Weights of a small transformer language model.
Architecture: RMSNorm before each block, rotary positions, no biases in attention or MLP, untied embeddings.
MLP neurons of a small language model. Each row is named by its layer, matrix (down: output weights) and neuron, and shows model dimensions 48-175. Each number is 200 + 30 x the weight over its row's rms, rounded and kept within 0 to 999. A neuron's up and down rows have the sign that makes its largest values positive.
A block is one neuron, or neurons of one layer that tend to fire together. Before each block is what it responds to, as a language model described it from the Wikipedia text at the highest values.

Responds to: Short word pieces that complete or continue a word split into odd fragments in any text, such as Cryst|al, compan|ion, ut|il|ized.
L4.down138,157,122,146,167,206,227,170,167,166,183,216,197,212,173,202,226,226,179,206,205,199,248,223,208,274,171,168,206,216,240,207,259,192,199,175,221,143,197,220,214,156,188,184,202,158,181,168,230,164,201,190,202,221,214,214,205,212,178,167,226,211,228,195,225,168,181,204,208,229,200,185,280,153,247,254,194,237,181,215,208,196,159,144,185,190,232,203,241,179,231,152,231,222,288,216,176,182,207,242,188,188,184,200,129,136,239,197,254,186,208,171,154,179,252,197,155,197,227,175,224,216,193,194,157,235,183,170,190
L4.down147,139,227,190,208,158,199,158,223,221,216,205,183,219,234,202,249,202,149,206,168,162,142,224,230,229,225,247,190,195,224,180,196,166,137,194,180,162,187,256,164,184,184,208,224,175,199,240,233,218,166,182,164,229,195,189,267,177,216,173,189,245,239,225,225,181,216,224,232,212,220,229,203,187,211,190,246,202,207,209,222,229,213,170,213,167,172,186,175,265,160,217,188,190,202,197,254,164,194,189,192,189,195,219,203,222,207,201,196,168,217,254,213,207,197,169,196,210,246,190,170,231,171,193,155,207,213,157,141
L4.down183,220,214,161,190,224,235,185,180,174,181,200,231,233,191,236,177,234,190,192,193,136,197,259,255,186,177,261,232,245,182,234,192,244,206,192,197,203,188,202,220,220,207,212,212,172,209,258,191,180,180,214,240,208,199,211,167,221,212,289,227,202,187,164,170,197,170,184,251,173,215,141,127,186,177,187,218,171,209,202,268,229,209,186,190,211,159,225,262,175,196,227,236,238,213,181,210,218,157,176,171,160,231,184,243,251,172,203,190,202,144,139,215,182,195,225,195,169,200,164,159,247,222,222,188,189,224,160,218
L4.down262,185,296,209,218,157,237,205,196,204,209,208,181,211,190,221,209,220,164,158,290,152,198,198,186,173,176,231,168,203,190,205,184,215,209,254,226,207,191,210,166,197,189,201,247,174,239,224,222,218,230,156,164,248,187,196,247,174,174,193,195,226,175,190,261,279,176,211,195,203,218,178,208,182,218,167,208,187,207,212,175,218,162,205,149,186,220,221,207,187,185,159,169,185,192,209,150,214,211,208,206,274,194,219,214,175,217,204,206,196,234,274,227,233,222,196,216,242,201,191,201,203,266,213,214,193,233,197,187
L4.down311,176,194,195,200,239,206,168,243,196,232,129,188,205,229,246,190,221,200,206,171,132,233,167,184,189,201,181,215,175,160,193,205,185,190,229,144,195,195,181,230,178,177,222,141,187,212,219,212,177,191,145,241,212,228,217,220,173,194,214,192,143,242,158,193,207,240,200,198,193,204,214,166,285,233,137,259,222,200,196,222,211,204,175,179,153,149,204,240,203,192,181,206,244,190,263,147,211,226,192,185,191,197,198,162,190,216,253,168,212,196,160,194,206,242,253,194,206,192,156,248,145,177,163,181,204,248,196,141
L4.down340,172,123,227,192,201,245,204,201,201,201,249,231,226,205,240,212,186,164,172,216,134,194,250,187,188,176,188,185,236,207,189,192,153,200,203,211,233,145,238,179,232,179,207,189,207,172,135,210,162,219,172,177,223,192,211,206,204,244,195,172,160,194,196,222,205,219,145,211,187,167,176,194,259,202,225,212,215,197,177,169,200,199,195,270,89,208,231,201,223,223,217,216,175,181,218,223,156,196,192,205,267,203,184,172,206,174,251,200,187,212,228,213,210,159,203,197,224,194,203,203,181,218,248,172,195,226,210,127
L4.down380,229,142,192,282,216,187,179,175,231,198,195,240,193,221,198,259,178,171,208,200,201,186,229,216,154,177,196,183,197,216,225,185,154,208,198,197,263,171,198,168,207,211,140,138,167,164,210,187,191,175,232,177,170,194,189,201,219,217,149,130,191,173,173,164,166,195,162,183,151,173,201,207,155,156,176,207,201,186,197,243,192,211,196,161,217,231,184,239,158,243,247,215,192,187,247,160,208,199,188,200,185,224,172,167,174,209,190,192,166,188,210,204,191,140,201,232,172,203,251,184,212,210,247,188,203,214,170,164
L4.down491,228,123,173,183,218,220,199,234,173,198,217,228,219,195,187,222,170,176,187,194,179,247,192,153,177,180,173,191,154,223,215,184,197,162,157,181,222,204,316,161,203,188,164,253,177,188,136,205,234,194,193,172,159,201,225,199,234,198,123,217,191,215,185,133,195,194,206,247,232,161,202,209,179,222,179,245,233,190,223,189,203,187,173,211,198,195,215,227,153,234,174,181,221,218,187,170,150,236,218,240,250,167,190,176,227,190,218,242,209,233,243,186,221,199,203,213,180,203,189,183,260,206,217,224,186,255,159,167

Responds to: Word-internal second pieces right after a short opening fragment like ch, Qu, T, M, as in ch-or-us, Qu-on-iam, M-eth-amphetamine.
L4.down4,229,130,177,284,186,186,236,254,222,230,264,213,277,249,190,205,245,221,218,214,175,184,192,175,196,225,179,254,212,138,193,169,201,157,238,235,170,220,221,231,183,205,215,142,173,161,225,218,221,195,200,239,174,234,254,208,198,194,220,155,207,207,203,235,195,183,159,183,224,183,190,188,193,214,162,200,194,176,233,267,184,201,162,237,200,187,187,256,193,200,199,169,209,195,160,209,242,237,179,190,207,182,187,258,266,229,234,176,252,230,126,216,201,205,228,183,178,183,219,200,227,156,178,236,209,189,167,199
L4.down87,179,203,217,218,192,170,229,231,177,137,211,214,161,194,233,197,237,197,191,221,211,209,230,174,227,158,153,206,104,252,204,227,208,219,169,218,139,241,180,199,173,210,176,199,176,154,178,248,153,204,236,224,205,228,136,194,169,226,223,209,225,206,193,196,242,221,126,207,204,177,230,184,214,146,198,197,206,209,190,203,178,269,231,158,193,191,204,267,203,227,190,227,189,216,231,256,238,182,144,207,193,211,216,185,203,196,209,208,186,220,163,220,224,215,206,225,182,205,220,164,246,157,181,173,198,193,215,240
L4.down100,183,312,227,228,216,152,131,191,197,202,205,160,254,197,189,209,195,159,138,163,192,216,154,213,205,169,239,204,216,218,233,209,227,159,211,256,215,209,152,189,120,130,221,163,240,224,220,169,173,219,204,143,175,163,250,178,194,235,150,193,175,201,188,168,197,188,188,177,181,204,207,153,173,257,152,162,239,174,146,114,132,201,175,199,205,179,188,162,246,164,189,232,219,218,154,177,176,206,216,203,187,210,185,221,188,208,171,170,174,187,208,210,183,209,202,235,184,192,198,195,250,202,187,243,192,201,192,190
L4.down267,209,184,205,207,208,214,198,223,206,212,253,223,195,189,163,185,183,137,210,225,230,237,222,148,171,210,205,174,160,192,195,180,207,212,229,210,209,147,196,227,194,215,211,216,133,197,182,174,185,232,155,213,211,253,226,178,263,193,197,202,136,156,212,220,212,204,218,181,177,172,240,249,206,166,207,253,194,191,229,248,200,202,219,168,218,209,199,198,225,146,274,207,210,249,201,190,231,190,178,166,209,143,239,225,181,163,185,214,220,164,161,222,254,244,229,189,215,192,169,169,156,148,259,168,158,227,235,176
L4.down270,166,146,183,225,137,181,201,239,213,237,193,213,203,144,232,160,185,131,178,182,166,197,172,184,179,158,190,201,208,240,176,209,201,265,222,222,201,178,198,188,211,217,175,180,190,191,199,199,206,241,199,157,188,255,168,241,211,169,201,111,234,206,170,179,247,212,213,234,162,167,210,210,188,201,217,200,142,194,154,208,215,139,229,241,197,197,193,165,277,218,236,268,234,174,154,207,175,181,247,236,169,215,275,241,194,212,215,207,186,173,204,184,302,220,191,164,197,186,194,169,227,161,187,199,240,180,202,153
L4.down425,241,187,198,199,223,182,264,229,211,210,239,202,231,195,181,261,205,191,191,164,199,205,225,198,215,197,197,206,164,203,150,213,216,218,155,253,271,177,237,190,218,184,203,196,214,205,181,202,162,186,219,177,148,157,199,184,156,174,194,246,167,187,245,208,226,180,214,209,266,185,219,218,187,200,190,162,177,202,192,239,162,176,209,145,175,188,189,194,236,220,232,222,174,245,161,214,211,217,198,193,239,211,178,170,204,199,189,233,194,255,153,168,214,195,221,219,222,235,259,181,216,198,175,189,146,260,239,180
L4.down472,176,261,217,189,202,180,209,165,179,197,181,201,185,156,182,194,205,206,175,220,160,221,174,193,204,230,265,183,220,190,184,194,217,158,137,164,215,197,228,208,171,221,184,227,191,210,220,217,225,213,211,265,173,155,201,175,175,229,217,184,202,253,185,161,222,208,211,237,197,244,156,209,210,150,219,153,212,215,150,132,202,231,157,184,208,166,183,214,280,158,125,239,197,179,129,175,136,155,181,222,175,213,186,224,189,212,200,210,200,164,234,256,211,208,233,184,197,236,214,248,243,238,232,191,190,213,201,202
L4.down486,192,186,192,211,182,191,197,183,202,195,206,186,188,205,230,203,169,206,273,158,264,208,179,217,207,213,191,236,179,242,232,199,231,173,158,181,175,215,190,243,159,202,199,255,198,225,139,161,246,164,237,150,218,209,237,189,251,206,175,204,206,222,190,186,158,249,208,116,219,214,220,199,182,213,237,200,234,176,202,193,221,209,141,196,171,221,165,228,155,177,193,256,157,188,241,240,178,219,194,251,185,251,171,204,222,215,144,201,206,182,183,183,222,202,214,201,202,224,245,198,272,178,214,176,199,200,176,262

Responds to: Mostly the word all, as a quantifier or word start (all 16 games, all-state, alliance), and have/has/had after a subject; also stray table digits.
L2.down476,205,197,190,185,192,183,162,183,250,217,213,239,261,209,196,147,172,253,211,183,234,209,232,197,196,238,183,183,203,213,195,270,162,178,198,191,197,187,242,204,242,164,172,154,182,184,185,219,183,213,150,198,193,211,238,176,207,234,166,209,187,157,232,149,149,199,194,214,244,240,167,234,138,186,200,154,192,198,119,159,208,220,183,205,158,169,226,189,246,230,179,174,225,187,251,178,187,187,204,181,185,235,153,221,162,252,209,198,191,245,205,182,192,194,166,219,209,226,217,195,181,145,255,186,200,207,202,162

Responds to: Structural tokens in biography and list entries: born right after a name's opening parenthesis, list-bullet dashes, and colons after labels like Born or Coordinates; weaker on mid-word continuations such as tri-es, wa-it, reclam-ation.
L4.down89,218,205,228,138,211,199,188,233,207,183,175,145,244,203,198,181,183,205,153,157,194,219,171,243,182,218,225,266,169,207,218,164,239,223,233,198,201,251,203,230,182,163,161,139,240,197,194,190,194,191,217,201,205,202,184,245,184,224,191,227,262,209,192,260,189,198,163,172,243,221,234,161,194,215,229,168,195,223,225,174,224,158,222,202,191,166,214,146,242,162,134,190,174,256,192,135,170,192,213,187,185,234,179,153,220,207,167,205,232,203,198,201,221,163,186,177,150,220,192,217,166,244,172,238,209,193,227,241
L4.down159,218,278,219,230,236,115,159,197,211,202,229,176,238,170,192,179,187,161,132,166,214,229,187,198,205,252,235,166,155,180,221,152,179,153,195,192,201,202,220,183,241,191,185,206,202,174,171,151,222,190,203,265,176,181,182,231,165,173,166,167,210,208,193,200,178,143,225,235,212,202,152,159,194,201,236,172,226,173,176,230,233,165,205,197,171,202,202,233,170,178,209,192,228,177,174,172,216,185,181,153,203,197,243,164,180,177,228,256,210,179,253,218,171,239,169,231,194,241,234,188,252,239,163,207,173,268,152,182
L4.down216,196,361,176,221,228,209,192,196,204,223,160,189,186,154,195,229,214,202,225,197,181,200,207,192,206,242,185,243,164,180,199,238,210,202,218,179,198,87,181,230,234,220,176,172,195,228,202,176,203,225,198,208,176,169,209,245,200,185,181,181,185,223,204,247,198,166,232,170,179,208,169,195,83,200,186,178,197,164,198,159,208,241,186,169,194,197,204,135,219,176,137,225,197,229,192,218,170,221,220,178,187,175,182,247,161,187,209,185,210,171,247,174,185,175,179,214,184,205,185,199,190,141,224,174,197,209,212,245
L4.down242,182,204,175,221,158,176,201,168,185,171,195,197,201,240,184,175,199,220,176,216,225,244,210,234,198,226,164,207,145,182,187,204,202,200,254,274,217,189,199,164,212,175,219,229,174,169,187,175,222,219,222,179,181,218,159,203,255,197,205,210,146,206,224,163,171,193,245,215,179,198,190,144,221,167,221,218,268,240,264,190,202,214,201,199,161,188,188,187,160,246,210,180,199,205,193,204,176,132,200,188,203,150,210,148,172,180,219,244,210,146,211,240,117,214,192,178,247,188,200,199,198,220,173,191,165,181,178,278
L4.down257,219,206,228,233,201,225,189,208,156,200,211,180,197,195,205,235,189,156,167,213,227,209,181,189,196,241,161,195,143,193,184,206,212,179,198,213,229,160,200,157,166,184,212,189,158,212,157,277,222,234,133,199,204,173,169,199,177,205,189,188,194,200,225,163,213,191,135,213,272,179,174,220,173,217,201,174,191,186,202,218,196,237,152,181,184,205,227,248,214,223,206,160,204,215,177,232,243,184,216,205,164,184,191,218,216,152,178,219,143,208,239,217,210,182,193,229,150,260,183,176,235,161,171,231,159,183,185,250
L4.down259,236,160,223,243,243,206,277,250,185,204,228,145,190,171,161,204,180,238,177,191,223,189,182,220,194,167,205,201,255,146,155,210,263,171,213,188,214,161,214,183,195,225,175,246,200,137,195,246,230,135,218,182,212,181,212,239,169,169,208,198,198,227,242,220,203,200,169,229,232,204,182,188,244,183,174,209,182,176,214,167,199,219,186,189,218,191,211,182,189,169,205,217,185,245,153,226,187,189,174,231,209,207,171,239,196,139,212,231,178,175,221,186,171,218,208,250,155,206,208,192,169,209,190,241,146,188,224,200
L4.down374,183,314,234,172,197,188,242,191,170,211,176,260,223,237,220,213,159,224,249,212,219,214,250,202,169,259,160,217,179,200,176,227,170,177,169,182,203,168,178,225,223,193,155,181,191,208,151,245,244,204,201,203,139,190,193,221,178,231,177,184,184,194,219,184,194,177,214,167,183,253,224,188,187,229,198,199,216,177,180,227,195,208,229,151,236,218,231,180,186,170,169,243,202,204,204,177,168,146,167,172,160,288,198,181,172,244,234,172,180,158,194,220,233,208,193,198,221,216,211,197,176,206,211,194,155,173,216,245
L4.down501,205,192,196,236,142,191,217,202,213,232,207,222,267,188,219,208,196,195,176,239,212,184,240,165,181,201,243,209,176,193,235,183,152,182,156,182,269,188,133,194,146,157,183,196,215,280,181,210,241,177,231,185,129,221,195,226,199,203,172,277,179,223,190,208,168,222,229,207,266,206,212,189,227,160,168,209,171,157,198,145,256,198,200,214,207,172,205,165,170,213,215,234,164,199,160,257,181,180,175,164,229,198,214,211,181,189,202,204,193,193,225,187,238,229,165,266,248,170,186,196,188,191,125,190,166,218,240,186

Responds to: The = opening a new article's title right after the previous article's infobox, stats or taxonomy list ends, e.g. "= Bruce Dyer", "= Aporhina"; weaker on sentence- or word-initial tokens.
L2.down330,211,208,235,216,179,168,204,194,150,186,213,171,215,198,216,197,156,201,261,209,254,164,197,164,243,176,201,179,229,169,225,191,156,179,203,237,204,165,202,227,208,184,154,202,185,195,160,214,274,221,205,243,244,221,215,194,195,165,189,230,248,197,188,260,207,211,205,228,222,257,225,198,188,164,188,198,200,170,220,135,237,213,215,168,211,212,275,141,206,200,206,217,199,215,197,242,197,236,157,148,196,235,169,205,258,179,226,233,189,156,221,183,214,218,211,158,180,182,215,243,195,166,197,148,140,154,201,196

Responds to: Short opening pieces of words split into several tokens, mostly con-, st- and res- starting an English word, as in con|versation, st|ands, res|ignation.
L2.down172,214,130,184,204,194,147,188,202,190,228,247,209,195,191,187,214,170,103,188,236,227,221,250,179,251,220,207,200,194,211,198,161,243,178,172,216,190,192,174,210,188,251,279,211,219,169,238,160,198,198,204,148,171,223,194,177,254,199,172,149,212,251,154,190,164,217,187,192,211,199,197,236,168,152,197,187,225,162,202,242,191,173,202,169,169,245,181,158,216,219,196,182,205,213,179,204,223,256,251,174,158,204,194,190,233,213,204,210,174,198,238,232,235,230,208,184,220,203,159,220,215,151,189,180,197,174,200,195

Responds to: Word pieces, chiefly "ing", continuing a capitalized word or name, especially Chinese romanizations (Qing, Qingdao, Bingzhi); also "ation", "iving", "ed", "Social".
L3.down19,232,179,228,182,185,217,209,219,224,193,138,237,174,170,208,189,190,217,189,245,223,186,225,165,235,196,214,172,189,253,184,173,220,223,174,206,204,256,268,228,156,202,183,224,248,186,200,185,166,208,230,179,209,208,193,158,272,200,138,232,189,226,222,204,164,219,169,184,185,204,166,164,119,177,180,223,243,129,190,163,179,194,175,160,187,172,237,195,214,189,237,242,182,151,202,199,161,272,210,206,223,130,230,254,198,158,217,169,164,271,184,218,163,206,169,169,221,181,238,249,189,205,198,171,224,241,218,152
L3.down53,219,183,188,192,191,192,195,225,174,189,145,173,199,216,214,217,225,205,196,253,181,184,220,236,212,224,241,198,196,160,258,199,202,190,206,199,167,190,276,212,191,156,233,193,155,204,214,195,222,203,193,218,190,196,189,171,146,186,187,179,184,246,150,215,194,201,170,178,211,194,171,179,245,181,215,237,207,183,217,233,223,197,220,224,206,186,156,220,202,260,187,237,204,196,181,219,229,209,141,192,167,149,143,135,192,211,218,198,215,187,240,241,185,195,161,203,219,182,221,176,207,200,101,184,236,202,201,203
L3.down87,142,231,248,179,161,210,223,200,191,255,186,201,126,203,246,239,198,198,160,187,224,182,141,221,188,197,209,245,199,191,173,210,202,205,216,228,163,224,167,190,236,253,168,189,230,137,193,178,193,213,215,196,153,199,238,189,163,217,211,259,198,186,235,194,212,185,245,205,192,239,206,189,251,190,178,209,179,223,186,180,251,270,203,188,217,191,192,193,203,130,204,229,203,181,179,186,189,200,217,225,160,167,233,231,155,203,219,165,221,204,148,187,211,250,179,221,246,179,167,263,178,145,208,232,224,227,274,159
L3.down115,230,208,196,156,223,152,243,191,196,155,202,227,208,173,183,189,169,235,227,220,203,165,160,219,236,225,216,227,264,177,199,219,170,206,201,183,189,174,167,221,226,209,186,181,146,215,162,236,171,189,216,245,208,197,238,166,163,188,227,155,215,259,193,208,217,210,222,246,225,212,209,224,170,226,196,185,272,176,165,175,233,209,194,216,197,256,244,154,238,192,186,189,190,179,197,189,242,245,165,182,166,196,219,226,238,240,190,173,207,137,222,242,184,175,189,197,196,188,188,172,162,235,177,213,162,149,166,214
L3.down133,263,192,196,201,238,176,220,200,248,166,225,208,161,221,214,194,190,177,147,194,209,199,164,194,220,263,234,197,211,187,163,281,214,182,226,216,192,231,226,246,156,185,237,177,222,212,205,204,186,185,178,248,231,190,247,179,174,174,255,173,197,250,203,149,193,191,215,159,190,206,213,186,203,201,164,131,200,185,193,227,208,186,214,140,231,192,210,203,184,200,183,186,214,135,223,208,171,153,219,193,192,200,198,198,237,160,208,300,229,231,159,186,157,180,288,240,202,190,180,212,183,175,200,201,258,154,191,206
L3.down254,229,221,188,199,244,168,161,252,191,224,195,203,154,227,239,191,185,221,231,309,174,238,236,198,225,218,181,192,180,256,199,214,167,172,249,145,255,175,212,239,170,225,203,199,177,162,194,213,259,203,199,220,187,234,252,184,196,190,150,202,200,173,177,248,206,190,227,204,211,198,175,180,210,224,174,212,177,182,225,220,244,249,163,189,234,195,214,247,164,219,232,155,185,215,233,185,270,267,149,204,232,181,204,199,227,195,203,195,187,188,228,235,198,212,210,232,211,199,227,230,183,220,218,133,158,203,224,192
L3.down425,213,240,241,153,253,150,209,213,177,178,217,224,221,205,248,187,181,181,195,246,173,166,222,191,184,190,177,174,202,272,150,217,201,222,228,209,208,222,170,170,246,193,233,183,169,199,175,221,167,205,207,255,147,179,207,246,165,194,215,184,172,219,197,210,162,221,187,216,199,204,186,166,207,254,220,218,202,173,227,231,221,235,153,224,194,190,207,222,177,179,163,207,227,214,165,223,216,235,213,224,177,229,189,259,222,155,252,200,253,227,222,237,181,201,238,165,138,186,228,234,228,185,198,182,245,212,203,196
L3.down429,271,241,230,232,222,158,164,152,175,216,175,199,210,182,153,178,199,188,151,202,202,192,234,146,225,198,154,162,238,172,261,199,194,231,183,196,206,145,210,244,173,180,217,212,176,222,209,236,165,204,235,181,191,198,212,167,152,210,224,156,174,176,224,218,180,158,186,196,194,239,157,196,177,195,176,167,223,222,216,234,193,264,167,178,210,198,182,184,200,151,181,201,180,230,211,221,232,226,204,164,221,227,258,215,162,162,166,196,200,197,215,183,201,212,166,261,226,187,162,241,174,227,155,198,205,209,159,206

Responds to: Fires on the last digit of a four-digit year split after 201/200/199 (e.g. 2019, 1895), and on the = opening a new article title or heading.
L3.down54,227,190,234,196,190,241,199,166,192,170,222,246,223,130,171,159,234,136,219,174,241,225,158,205,200,258,210,225,239,217,268,224,174,241,186,249,193,175,200,222,193,207,192,183,176,176,177,227,163,192,176,200,180,170,179,238,184,178,233,208,194,186,172,241,165,187,240,242,223,229,254,160,220,198,166,226,220,197,222,121,241,189,217,191,168,226,220,205,201,220,120,206,220,229,207,186,177,196,192,188,218,221,198,173,279,202,197,191,209,178,204,214,184,195,189,163,189,149,171,234,229,200,155,249,164,153,212,215
L3.down75,220,237,210,217,216,249,224,185,155,163,206,205,170,181,185,172,252,218,191,247,182,160,163,192,188,211,166,242,216,220,222,205,212,219,226,156,212,235,218,236,185,183,169,228,220,202,213,154,197,199,212,194,204,197,167,211,275,204,206,209,163,266,184,190,235,147,171,215,212,236,205,195,192,198,176,213,204,185,208,176,164,230,204,221,183,147,229,139,221,175,240,245,209,257,153,224,223,180,169,222,191,160,177,209,265,197,219,159,214,167,221,183,194,212,200,200,177,230,137,157,158,236,161,228,215,176,228,238
L3.down103,222,286,163,245,148,216,170,153,188,213,190,164,206,142,242,197,185,162,190,144,184,160,181,180,230,226,181,200,196,158,210,154,125,168,188,187,176,201,202,227,151,241,201,164,201,210,180,157,231,218,232,151,151,209,209,180,171,209,210,281,186,172,249,214,204,177,152,208,227,213,236,231,180,187,199,227,211,193,173,183,201,183,229,212,183,201,174,146,163,194,143,206,247,153,147,207,163,205,187,172,171,182,187,208,187,158,171,206,164,200,213,175,153,155,153,240,178,195,151,212,226,200,198,197,193,168,227,228
L3.down126,233,160,207,260,168,227,234,195,226,183,213,238,234,158,204,220,214,228,193,178,161,196,226,201,210,195,177,222,191,158,206,191,138,231,203,191,186,143,232,167,225,180,140,242,192,233,213,228,236,220,199,232,176,257,237,225,258,261,204,224,223,167,234,179,204,199,143,246,193,165,195,177,212,239,192,192,207,152,261,172,195,181,216,191,226,193,206,117,207,214,199,168,216,159,197,240,144,153,144,211,174,234,196,221,221,200,252,206,210,124,203,174,240,251,193,203,228,223,185,214,217,198,195,203,180,240,169,201
L3.down202,245,193,176,201,224,174,197,200,222,206,184,203,203,156,220,204,156,156,203,166,175,168,163,204,201,238,165,187,121,243,214,212,176,228,206,209,205,173,219,238,205,191,159,224,146,228,162,205,160,180,221,279,193,264,197,188,172,239,242,230,235,200,180,194,208,166,192,221,251,155,215,167,160,180,189,214,214,243,172,208,225,185,211,227,216,166,169,167,221,169,225,142,213,183,225,222,223,195,222,211,206,256,203,171,216,147,229,202,248,225,194,227,221,247,179,199,179,195,169,227,186,213,239,157,201,209,151,202
L3.down321,174,220,164,192,231,185,243,188,207,202,144,147,174,232,164,247,224,180,202,233,163,201,183,191,183,169,225,221,196,192,223,205,188,188,192,213,189,205,155,244,202,227,197,201,212,257,231,203,236,225,181,260,201,201,194,229,149,225,244,209,214,237,237,229,175,165,204,204,203,210,217,168,217,170,160,209,178,229,196,226,205,214,218,218,169,218,275,85,141,196,221,157,187,184,144,225,161,203,240,180,158,181,183,170,192,143,226,200,170,145,190,207,221,234,144,202,214,153,166,218,243,198,247,150,187,190,234,200
L3.down463,188,229,263,256,170,200,226,189,190,168,207,238,160,202,213,199,217,204,219,224,217,188,238,137,184,163,189,275,165,255,209,230,157,187,143,221,219,225,220,184,228,257,228,178,225,229,277,193,205,184,169,203,183,189,185,219,189,228,256,161,213,198,241,184,193,198,222,229,181,177,213,161,202,190,159,235,193,202,175,183,206,215,220,203,233,159,152,212,163,152,238,186,209,197,169,233,193,195,205,239,209,273,232,183,223,195,181,189,217,207,143,205,204,221,192,223,185,219,212,185,235,187,209,201,206,192,197,218
L3.down496,155,274,236,174,213,169,224,174,230,193,202,205,209,212,205,230,204,199,220,225,228,235,194,214,175,227,205,185,238,199,195,204,219,201,197,149,243,196,188,242,180,232,157,165,217,152,224,201,148,229,191,171,154,225,175,211,213,200,247,245,188,158,220,205,243,196,220,169,248,218,226,235,165,170,208,161,214,232,207,223,171,189,202,215,202,179,294,171,245,183,221,265,217,229,173,219,215,250,254,207,197,197,220,191,221,257,193,209,236,165,218,139,207,164,194,148,183,176,213,165,211,178,206,167,226,205,244,199